{"num_key_value_heads": 1, "head_dim": 128, "positions": "learned", "bias": "none", "tie_word_embeddings": false, "init": "orth", "init_std_up": 0.016, "beta2": 0.98, "weight_decay": 0.13, "schedule": "cos", "max_seq_len": 384, "dataset": "wikipedia_en"}
MLP neurons of a small language model. Each row is named by its layer, matrix (gate and up: input weights; down: output weights) and neuron, and shows model dimensions 373-468. Each number is 128 + 24 x the weight over its row's rms, rounded and kept within 0 to 255. Numbers have three digits each. A neuron's up and down rows have the sign that makes its largest values positive.
A block is one neuron, or neurons of one layer that tend to fire together. After each block is what it responds to, as a language model described it from the Wikipedia text at the highest values.

L2.gate11:111136142107100147153109111120147170131131107155122155126133111125095123144177134095180106074108139117158118137155125119095128133134122143143149126155116156170099147150127136134158134122118096153149112160109128092154163133092097147174134134187147125123128100115149150099128128114135138073
L2.up11:095115130139128158115131112167111150163153122122130146148154141138102107131145130106119144121118144138130125133097233115101130109131102119109109126128091173122153147127141162132091209117132150134099129118105108122162103154136144110111144091121156114085158123075170129095124120130132114133
L2.down11:098092116142134146135117117141099163140181134121167119137173129138122061122127123128099134126112145163139124112096232132095119119134119127096058124127116153137137159131134162146097255111099146140107140123147107112156127159142157113125123105142117120126168128111152147116131122136133130125
L2.gate13:113178154140111167150160127131124144142117109153093132110113151111109135104128115162132127129124088112132129112132112102149114132155145137155151162113117106110136108143124152123128115099145091130109162109115135122128138124126122106151138130101146137134122095119151142152143129149114157100
L2.up13:133111097139129144144110154135131145128127125167129138129123129099121101122142155167071156096083121131157160097111130110144158145145121135148127107119097094107132098147103141143115119136141114174104138092083120174117135095129089091154113138111159135169151113149111153158067123151139122094
L2.down13:118132090183139140160114228142121120128137127150115127133154103154143081132140168156084145080096098134131111096094147114122161130127116119150111119085144129153129109143127124129093117149110126180074138124102144159117163108122114144131072133116152112153136136170122166161099146125143100097
L2.gate127:120101151132123120134153112095115162171129109152112145128153118136073154118136142153154137105133138126144112174154127091129114124138121134171140153124087122133109092104174124143131102088136125096117146125112143159113114139114120093148116096111070141164135116125157159128139118163147180129
L2.up127:096114138112097179141126115117117156103116126152118119134131145156127090169129109190079175099118156128119106129135124107126170156118068130177119135119103112128137119124110147140117132152157145134104148109109122169136121135109098116118111076148160142142129107138136113115124101142150159096
L2.down127:131115117139116146145116186113099129120137100140126144160156101183149085128148154173123139124113125128115097157119162149139141127128100083184141137115128127139157099083107142117122098152123124156097129121110110207129131157114102123100116095151131141114130127143126159137118136150125146094
L2.gate455:092148170129111140067133107134089127156141125117088119114101148145104115131119120160114119132103130103145135123161119117080107149078161134125152152131103105123137108125151116157144107125090105115141169138106114129079130126121127143168112149152139157135148150152149124131120122187137113159
L2.up455:122117117131135144103100142118128180115157132146136154103106136126112133137122149174108163096108136158158150101123129116096145183102120130119135104128123126118144099125128137164136118155095131134133150110058134152080121097134079126139104111124122160161177144136102117127087132166143116155
L2.down455:091138120181121156109102195119122144093156105132098132125153124108141083126115179161111145110131123153120151111118133110096161136098120090138133108107126135159110124127165150158109151167111164164100131140094120153080156098117099145113104127149119160126134166178134172123121146155129105155
Opening pieces of longer words split into several tokens, mostly after articles or prepositions, such as con- in concludes/constitutes, stat- in static, pl- in platinum.

L5.gate904:148131120089150107140128134100144126103154105111141147162158163073133131145143126155132104137104126111130188101163124108161094113075110111123147123108085110124176123109170150148152148127130127131177144101115143129134099088121092116126139124093117160124153136143135142127134102151114159103
L5.up904:141139127142149126138148137124112094143135105131118134143106135115158100112122108159134118112132114149094106132113085125125110155139097126131144102142088156087136089142108151141146142145120105119117124107124157106120115114159110095097099118142126130105117129098109098160178071139127112111
L5.down904:121162122136147152147159131128127099116170094136126106108143123131115164091131110135110122103151178154154149093149133105120118119153130157121103120157107157144145082139155127127125088117100121102160169127085130131150139159110105134122101133109130113131115142137115128147126124121147128135
Word-internal subword pieces, mostly "ar", inside proper names in lists and tables, as in Pol-ar, Eib-ar, Q-ar-abağ, Nass-ar-ius; also occasional whole words such as total, born, original.

L3.gate10:145121110107091117157136144099161133137104100137126074136118163120119133101145153125134134116098093170118137126137106122143116107128114177139156134129095099115129115165137149144124107104160089145151141157105140143147127153151135098150108126165138117148161091123140165115158118114110114152
L3.up10:171128115100093149103130152129178145123088109127146129157124136130185134155123148126075108108130141158111107102116114093157172099153130103130136167106081084160127121147106133129117139126162137139122132122114124168099092152108081100133105129173157133117070117115145159111094150150128110098
L3.down10:174106131107120145146118179130133114119134142122138110187161088150155086178171151130079121086116126130118097138090136112098158168119121118122097144097137115173161116130091127103117058102135135154080122142095117160115134144103121083122073133130188119120099128143139128117120132129142131110
L3.gate178:109172119110085159133129098135128159116090136127124142142125129163087124065097110144120145070156111120102123137162122125123134117130152133122154145147100095138107126118098129078131097136099103134113110135131121133085141116112119098160114123106116090125129122097179124132109154128111109105
L3.up178:130141108106131148134132130143136155207099093101136100129152148147135089089165111144127114104115114076127129087140132091090064116153169131102111131148110141137125101126145140185102171086139107149138130078124133151118106105156139102167101131136149130156153156142143135155129128107103082122
L3.down178:113145093126083090128104135153147152143080106141110127149156136152132097064135109127106114098119122131129125094132099105069131127154152150081077132115120142144120110126162133183100127099149139121130116085142161131124089113162172107121104140094137152171136151156140129143150113099137071155
L3.gate380:125097123125120140111158116138196133146098142071090122121097107186121135131107099162153128166134160132102121119121134175108118133074162163115118119157129113154130097154162121117140095147085124128124112098118106085098164124096120173144105136115154130112115100136135112153168124129102175141
L3.up380:098136110134115122139131120128146161128102124100093100123139156205113105143183108140141138138093156152136142130162078169112145123098144164102112148137105121173105118134113131142106146128105143138131134070111158114082126109096130173164142099165142128123148135172158120167149141131104143111
L3.down380:090190100105158130115118155146139114127096155180113134162139141173129135134100167132132164148061144133085106126093136184101123124122121082130087139088134115158188141147115173145120166135132115128175118135102141132100151153129148126126095120097156133148123103118117108113140110144120109145
L3.gate737:128130154121109172115112100157165160172157138146086110135128163142092126160131134137100093102159103122129132160108116138122135116097071141141140117100122096150110139151133124177126116124150115130144151143138131095123148139183159130142095167095168145122094084110125128135093147146136133125
L3.up737:156149115161140125131106140116133142131146174137132138122114153135122111163132185136150102134145123146145120101131123170155093130135102133081126088106102107158115104149173160130124132157150119111114157135099131110114126102125087141123099160112133150129104101114131108148097135148116176129
L3.down737:137151119130129171111105184103153139113125124142112111136120174162081127144142151128111128114119101150131144142126125118142143101112100107132139109061149120165112116146144130138117182119187151161110165144103155128128154102122139137115121168136162131123103098120092129113113134131138091145
Opening subword pieces of longer words that continue in the next token, such as det(ective/our/riment), pra(ising), bra(very/ke), ri(ffs), usually after an article or comma.

L2.gate149:144120150094115169126129133138145129106123122110166107132129084140110129177105155152121095114100130099137136098101152117129140119106170148108140086091136133098153140146112156122141106110105149106128165093104156081151153195137129094104123121157139094081092146160107102119181138118128139125
L2.up149:067116154110110133127147112147119113165090105087120159150143124138077136142110109109110155178141143115130129148127140111095068147117091118169133119106054100170129138100127133115110143120103099115112117126113118102136107145118190126175174086102102113133065124120156124111152099125135143108
L2.down149:118137135132141111121103092133142110160137150114115163156125140108088153141122163106111129142101150123139147124102126133159145139141139164125146063105100128141157127133144095129142134147127116057158119104120089149113135150120167119163139131141102116140103112106168132116132114152093137110
L2.gate519:131123129102121119165158090142144144124098152148155137133108116093091146138156128150133095144129148090133133100140108118155141099117160138152182151135096149123128095142165134096156062094135081129133097147108093113131156189129143121142151113140111114123116114110145121086114143144104133110
L2.up519:105137116079139113143134104126068131114142148129155095116117128086114145143144082118128109116107117139155112115142089092132087134159132122159131115075094190118119143131129135141144139120137137123108136085109140102123108117125149127121158081127116139131110166102125118124142101136116123114
L2.down519:098149077088127161133130101123078102114143144119140104091121147100114134137096092121127106111125124123152100126124115090135109109144144114153109133099124184125122125125119122190112129132105160112095140081109166131126111096118135132125128092110130127160101142110130126120160106131131118123
L2.gate630:153119131128164104147135120133108120141161149143100153150112123168133142145143150148081107143145099125136126148138140138111141124107126117096140094162096083115133151130150077144137128156146120156140101135109140151118128095072133135179184164132147139133146127114085092090089070077120115120
L2.up630:161123138138122132171130146129096134136147117126125162136109106164106125143109146137122124127121124104157137164137116143091138121077115145102134108135117083126141161134135095171138124143130096175149077126138122172098145127091132120175163178155147143130178126106089100071079102109132106103
L2.down630:127148111114119125102114111120145137112105130138152088130161127103136139114131095121150119151117136146129143094118116158146121086152129118141105165095120138136111105123114163115127177115108176110094143137116135098150125147171115145082069097113082108104082121145148182189130174120136157135
L2.gate883:148110186084086146114119093130156123135128125118151107153148129111085157104175103117145086131093136127135134125122157121121142144106141131142150105093091113161134159125126132125105125136103111098129143102098124076148140163149142082146123126184135092156082103122129091133180125114117106091
L2.up883:158143168113077122081117123143116112164110152104161087137143128122108150135112132127121081167106125109142121157124130121105153138108163126133141069097071129149137151112126127099126141127092149131133119101133124119124124171148152116149145137142133110146113147118121084112172122103127106102
L2.down883:124102140137121085127114126144140136164100143116122125093151135088134154132114153134108135151094177130170114132118114131156194098134166145130110083096137090141151116125127138096157137128106152098156094107117102165143139177149158134137126107134114079139144141128134123108140126083125151123
Country names and national adjectives, usually after in, commas or of in place lists and sports records, such as Cambodia, Nigeria, Croatian.

L2.gate233:113115128158117116145116110158116098156136143163115129103091152066138144133128097143171098099173167160102086109132119130148112142125092103134153137114162152140191086186152136150106135203118149110182170119125172153167160120154122124072143133126123146144130104153147183104126069145104130106
L2.up233:105145097189132137144110122147129126160123103156162103160116147126164130109145114109140135168130154128159140111139138113121155137152108127134145150156091118167075116186126150141094115155115090152161155196159138165133125168178114152119142107151122128145132096122110149163110138139167173083
L2.down233:088130073129163137115125159126138130142122152143150096151134093084180132116157136086100130153131150126113153139127098116133191128144094144101112173136126096147150141174120169163106135148132133151157152183143123164128127120177159146136143116149147149114141109151136137098133125093154145123
L2.gate452:128123116127105153135113107130118107101144138144089173110154105112151155119152080090180113150150191138097106126101111173151156128108116118139114177145121177093121132145120136131105139158153141128144153082146166135079150112144116150141125107152136136119084095166124157118114134137128144130
L2.up452:161152135162135166121137116144103113115137127162122131123126140109144149118123079113143104149163166116148110117148105144133117121115079117132117167135108179083175088139099131128090137144109132154140138113144170147098118112104118155074105087113125124102118113169114172126119130153167169116
L2.down452:136125116088168144133130142139143133153128138179108100101129121106165152116110104084122127152137175127126130150133111149114112107113110109086084149150128159141139121170117136173108123122147198160151142114151155152090165110141183163110111129130120136095138101133104164141130176132192144103
L2.gate608:120166117126116158145072144141106145138098123110107133143116110128151097140117099116172155092174166139102132120109156124130135110158104101182115133140144115135116125127136128119123130125096107135117136160161116148154130120108134127105100131126108130136151103126111107094179153114155136131
L2.up608:099076135101144147118152124137171137120097163142107091088148131128137128089115125099151093116101122145113122103151105130092134143066109121149113129122150144106141111116107134141131132150116133095136093143149127109120117112147111115147085065143136109112099168166110156156145117138134117130
L2.down608:134069122132131080127117146143155121109121134143169120134130168141157118130104174137150111125171088126128147123135115123118121119145120112172131137101132154106113122139127111115085181127193131184146151114136113151098177157141141115063102138126096081097183083119121160125103148134119151132
L2.gate924:104130101146110117172128148136117131144141139139124123083066141112117115126170120107157113131129175147125127075126115122143146122144105131124128126111126130114164103132137157099092138169155116103161112120104170142126179143119100123152128117107158129140102118094120151108117089156136147164
L2.up924:137139126127121116115113146157132114139150123153146119132079140146165126138139131137135110114130176181120121146141157113110115145136124132114127125158104156122147094174140121129096117168097163128184149146128144179121156139144139084093114123147115126141149119141099163098129139166146116100
L2.down924:107139128092129095134127185166143153154150168153127126153118106113176118125139154135111110155141187143109148174137143114105158135119130134084113154160127110127138125183120149152110126135157178173153132171142157139125148125180139120108114131136135138098136104131109144089144119133143142123
Nouns naming a subdivision or rank, often before a letter or number label in sports tables and headings, e.g. Group A, Class B, Round, Division.

L3.gate9:086122128125100112178161091122152098153082120173107127135102161189120124116162090161148146161120119133125155143112133173114111120110135110124128113136136132113138144168124120127107119104125119152128136117128139147137143134116141102135098129115134122124110130075166132112138115125199085133
L3.up9:095143125062157125122137112117134134094084107137145108143108104180108154117126132131094124121116110112104174116144083135110147117160096125123133137099153134116166100145122119137058138128131100119142104176142136204112156138153084115081127130106135106153138107100157108135120115102078117131
L3.down9:115171136135167130132148121129128104115135171110118170087134188139126134125172107122151084132135159161147126109096183180181125069122132122118158108165095137100141141184133137160126130124106149104134156116107129112145134141128149127143112143102134112111101156093155126171146137117157096163
L3.gate206:165165180156165134167153143115125151105131140142117096160092121119169081131149144141141103106114131136142119118098160107127149100156110129142129113107119131119161136096090125131086126147154123137117100150125138123142148179106082119145111124136110152135117110161104135119173106115117125110
L3.up206:131193152103130139117118128078163155092151143114139161122123158129137150112110110150133131142132153174158116111133119123126146118128137125090137137111116108133141121167110109121121100149140120077126142137126187148131146157142151147089117135121121113143174135137160127172157115103143162144
L3.down206:132160116121117111126115151165134113137143144091127133166100113176129140095151135130125112146180123150154106111136124113112153117137146148155147140125105141115146111104115138120108124134135117115128140136101154161130120143119100153125145095115144110155116130168175127148140116135076155148
L3.gate711:141153163125077104124131113133160125134150113139144124109113112141067139113115143107151110098141151114137143105184124132106139148132196122129129169115138092140101138109097165083111135124127098130106103138122122189092172129091147095145116075106126145152187126123137156161124138115132124118
L3.up711:146155099140157115128102142147117116144161126159146142115102117149107165145135160076147157130156119150117161128155121150094122115148149103090126166121104109140147132101139131127085111125144097131127108147100135157134120126155156114170120151105127146142159106136171147165113132134151157135
L3.down711:130132135130165135149113154140127135138106117146077164134165153130161123173132138124139080136124095153163086123104137134117125090121096154125122106156127127090138122123147109123137100110142128136133076105078118128157151094148102077118142102117110142141175152101171115119081121131134116114
L3.gate996:157136147097119140119108113144156106198104119129124149152109159131159123117156093154180074140112159133124137131152168141138168146145114129130150083090143133180120093148109153136128131136117147063117098162081158160114123129099118086128088101108093114125152106130139143098114126100125142091
L3.up996:156123157131147141126098109098119093158167130120127110121091133136118126135101119181137144135152118146164119112109121116127141143134111153134125129112149131110124101161140159167143113123120122098151183155124132140124143145128160144196102098124151137151156132125130136123129100105150121129
L3.down996:162140156112148101153096167129112093165142150120129146111097102188148134131120141128151124121137129141123119126110109145113146151091099140129117120140165118143159063161164136119137131133146154097149208132144125147106080140095160104163108121112121143144152164117127181140136074120122113109
First word-piece of a split proper name, usually ending in ar/ir/er, such as Car(lson), Har(lington), Ar(naud), Par(anaense), Per(rière).

L3.gate67:148156130103108197116120123166152137137137130093155121138140135120102137099133118145174117138139151150088152098077166106150153132119113123154138119117150095116117133142142099128115129101133054104118104135063126162103123122129158098148174087135087122151111099176163112131155153141122120130
L3.up67:111090112138122054117130142114087135118103122104088106141131118145154115113113127125117132177153168170135113127151133120154147133121095154138109112157119098140110120142101137135113144141106200095145155129153105162138106100136149156124097149105147120115151151105163099139119156072127141145
L3.down67:104144147129165168124106093125138114139112114127123141119124133137095160130118117128150138110123136140128152114095164115106150110131146118136143146134152113124159112109139114124094108107146039112109097150138161162121126107137145138152152139127107107119140118139141136118135118135130128122
L3.gate592:166138112106144133130131120104152150167122112122121086174159139118141120158122113142131137105066175139098108134113123136142140136126174121113151136115114087147107102114123149109079147099126152094101141140124134171137149125114121102122142128209141134109099127133160106135117118159138167089
L3.up592:173130140104139188133137121137137153126146199127120092143120078144117094114139115112108140105123151129152133149119111111119116125132119097114134144092117125080108124117102145140095122126128146067100127165153122122146129118141125036130094118154138123091098127116177097107137103111125129134
L3.down592:136155118166127097066148110138147110147086107112083120108144095112137145148101148159122086089131099154152133144151124159108126101088080083127139131140169098158149090118120128107128164128099112172147091159121124137148108131137082162103137130178130122177152117129132098129102145090148106084
L3.gate633:160132119124094126126109115063155146153123102140074143130134154129134144142191107137161157100128114178109136098106116143132164110159134111129103116086128118127143081131089139111106124127097136128140156130088103162186146114136116083106040130141119120126153152128142122122124110126109176104
L3.up633:160112133138105139136097128137136150096177104144101125156127121109129164114115132113089181121145129140148134113115090164119175142140138149130133128137175138105134099161166146145142104120072139099143148117088160122139106096130103109142077131117109149116099155141132141148099140167127136122
L3.down633:134162094155098120135082122108158132159116130119119105108161126159152125173110143146141148148092133114122130088145099134098138108136142091126138105144142110154119105133137126117097174105204132159101131156112107179121160145140143133148049089134086125114113164143136148127111156105159123124
L3.gate694:174129124144166112137144148100095154149122123130097122133116123157124139137119145135114131104143142121098161051132091101150158143123131144180161134138089150127127126119154139123187081115105143126141118137163112140109143135143114110086087143111140158133117149145129087158115136097126136147
L3.up694:181140118144180125122134135115111123123180102150080133163133109158134122101120165129099158105154156128119154117094105088150134113165108121126123089096086161097125134152114131142155150109151122126147122099133104128117130131155070107081085152105148139152078132146143104155084125128153115160
L3.down694:058157146101093136110072094194123103094115103131155154088112121094137131092159110138139154176113140133098108131153162148096073130119142097109134138153139078164113164130077133149085137168140106128118127152111148120149113147113093150166188125134131159136131118122134160111120146124142120136
Final word of multiword proper names, mostly countries, states, cities and regions, plus event titles: Costa Rica, Kazakhstan, Fighting Championship.

L2.gate81:123126133135108149125123146100130179190091164093126102111158071147127147130112118092144100124147118165093122112079136146139116125091152155152145097126118174142146148104155134125132150126124125081132097109128130100099113169145125127095128147118141166126044164096152100128109130126150134097
L2.up81:120135124138145116121061146128118087113152135120073128145143140109167108108114175159108095142161133145122135110100152147165135111133137167143109109117097164139183125118127121111111153127108102102131090116135117124121164143144146127094126092115098177148084072165111143172152145113121138131
L2.down81:187116161121078145127132127125131140142114129108128108087109101104148144111119156126128127138147149150112112109107083095140091139109116167117157117146098141159146148126103175147120135087187087133129107143158140089121125125155141155116118088137100131079123155138159105126108142118158149143
L2.gate166:120129117127121142112107109140063160121154117121118144170108097166133186106105100167112090120194122146149127134140096108104119153121081096128116097151108170121163108124125108130137150161109107145133189151117147118112085100115135128130133104163134134138111138142127163146122116137140154141
L2.up166:122145132087144126145141129124160110152083173149104158138152114108134111107161173083100095148092149115124194097065138097104158125118108156120150086107142127109150108114095147111128121140165130090137106101127112184135138223134101107091148126133153113149102134152138140093133161105107168182
L2.down166:093117134146126123062128210150101126169131177103132159128123096141121116105071130138112117147177094181113175118117124122077114104116100164132146094144158125125115130092087115112071164149154125134126123130127121183107075161118111129130132108154160142100078145139128189154107128140122170166
L2.gate391:136140152082142119142123136144108178143135133157127096104137130074124129142109099119171137129125123185117090088098114096160092118197133141134120149141137121100096135121119142156145140121139142127132120128113132111124132104102129106065122085121142132118078130124133136149142157144119140184
L2.up391:149132095123116095110079114164144099120124098101141112130129133139169157145087137107111142126155131151133162097109126110152132109099120116107123120145115135103170123148111176140079111135167122090163125116105146150154121107117125159090142196077121146127131126155130123145090157170149164146
L2.down391:168126122142133112119106117163118134110128145104154119139110113182155130134126164106112122106178110183084169111141105092161149119109099135097150082152113115129172119154103133137090111139170104116151103112145088129135123125105151117129121117098127155144134097163119109132106146162128131138
L2.gate948:142139155130105133109156137093131150118102112157110122116122162141140132137154087137116046132094116105139141088133135145112111101144132087082123119146126084174143131129116116130129142137103128125163125136129159158181137127147124144106138093099148122140116108151128153097136162082096135166
L2.up948:124109142119102147154155173128139118114101097124131128129131157126117142069122127131135129109124121127129163101129088122151084134119130142108138139080123131158112119113123105144138117186126111102197117124111145092164152106143124178125148108123103131178148107136102171109109136093150136187
L2.down948:084119107108121134090128217145105138135117157071133120145095143120146126125112124153114128121135127104144143114140107095134140174147110126117116127117131147117114110108125132122118185157136142118121125073152089128123078115186136108143125132104150156152143162157158129136144150128105152128
First word-piece of a longer word, mostly capitalized name pieces such as Ch, Mar, Bal, Kar after punctuation or in lists and tables (Chicago, Marlowe, Balcer).

L5.gate277:122110124155149108100103099135122140171134112128150119119073130047123110109137129178137148144124118150112103138124138155117189116116110137134150148152078183100163104114155155142184094123101125147107116131112163139117133108131167081159141150109091086125149102156148131134160129084178140162
L5.up277:094125117133134148132141125146082145110154137170099112132137107191122117160143175132146158125145089141147145164148130126105144109076123117089116130205082098146135099085114120169132100119128123137108142164135124139101140128100113145189118132136111138143119139144166142140134134125129122119
L5.down277:062182130086105165131143170108110127120143151113140161097093085142131074123128077138142165130163159120079134102143112122092089165109112133112112136165131135180092181124074162121109124125114129129088154098125120101118131095091157140182121156124166138131132109120099159096103167131172141136
The word round after ordinals or stage words in sports and draft texts (fifth round, first qualifying round), plus weaker, scattered phrase-final nouns and names (year, Paul).

L3.gate522:103146122133131147131101144155092112114167105111130142161134134105129150141146115064157139132136149126089130100096155098140143121132129142143132170114130111144124123182114180135158114162130176099122107123135132126096186144127179106127115133129126111145117077098093169092124119089168130122
L3.up522:141125140135107159123121138143120139132148116149133170141152191098152131183132101127169150144097135090115112121124132154144115116120139113134157145140110129160113134150084109122137133171140143121128109102131128132114138138133059110108113133167126142134118107140099156063115106118101130082
L3.down522:119115117128078133131105113104121114130112121137078109138108128112172168150159086096164149122131130128106121106100126161134179120115130164202119172122133149116107115167113127185152143147126154142128183125165121119101129165156162126093132111140122133122112125123140125063102121132120142122
L3.gate702:158150114156097111137103119112125096119139112120112141179122123168138108146157107079130130145134150140136132111141135136150120144120097108162175140137143133147154142108117108120098143194097093140075125124132110096164122128110119120144137116163124131138114124141121111123100160155124160075
L3.up702:176122128130134111104084127130109140163118155139086162170130105145127113154130145092108120123153151138145145096165153105126126132136125084183131174138177101120113120111106136130107147142092102155089151098140126132146132122112145137127129093144128135141123120110144142149134142141116152107
L3.down702:170137096083154147122135092121170136173138115137126101133117169129119177126166117108140125143105135138137115075138132115140129119120136122127077152133153150120163104102103135108128086092109169111138169107107151082133128128127150139098121121166145120109161126148109111130158181169134127141
L3.gate762:130141106180083161143120166109119148109118160104098135091167085137139106143104146147170141131119153124106138132087146157162120152129137132120149085140153060130113149127108098138102116174103116100107087106135131113106152087099110119151105151140130143142113121137096104159158105151128148137
L3.up762:150133083136083136128142157094133134127118119155097142153108125111153116141128092175145104144133110141122117136126123130133081155126103140180121123095101101159073139150115127113097129158143112126072088130123101123127110120119077163110153129128146124125086130106109116147125104100085146129
L3.down762:164109103131149149126122105084119113157119127143121129152109162074117116186078125133169122167120147102146128150105080105201088154080146145143118142121081145103100074127176088135110111134134125093121100172126148126141137140132141104163181156127142120106145123097109159117115115124102123107
L3.gate904:160154121160107143113106137127126164099146117155119110118128179155155100157142135073134180113121133130116136144113127172168143116110152106152137122148124119136107126152082142127105110154111129132132117127150106136157151140102091137128127161173121130132146105138135136146138163145120114083
L3.up904:108175096153139122100096120129122107139124108116112123113126172107148121129126119162094141125106157133107128159103094103132122130117155121157147154127112106064130157121153155126117143168145146159108124156128148141113149134098138167106149140116112127085117107118110178107133081091145102113
L3.down904:096158124140090150126139164118131103106090131112102086122102151096110191108144092102180083126132165085150110112129120112114174144096129136143138127150122130098115166132134146174154067151077144084127133126146147122147140152171142158131152144153113145160165151133107128118124129142148137097
Words naming a stage or tier in sports competitions, often in results tables, such as qualifying round, semi-final, Group stage, Total, Division.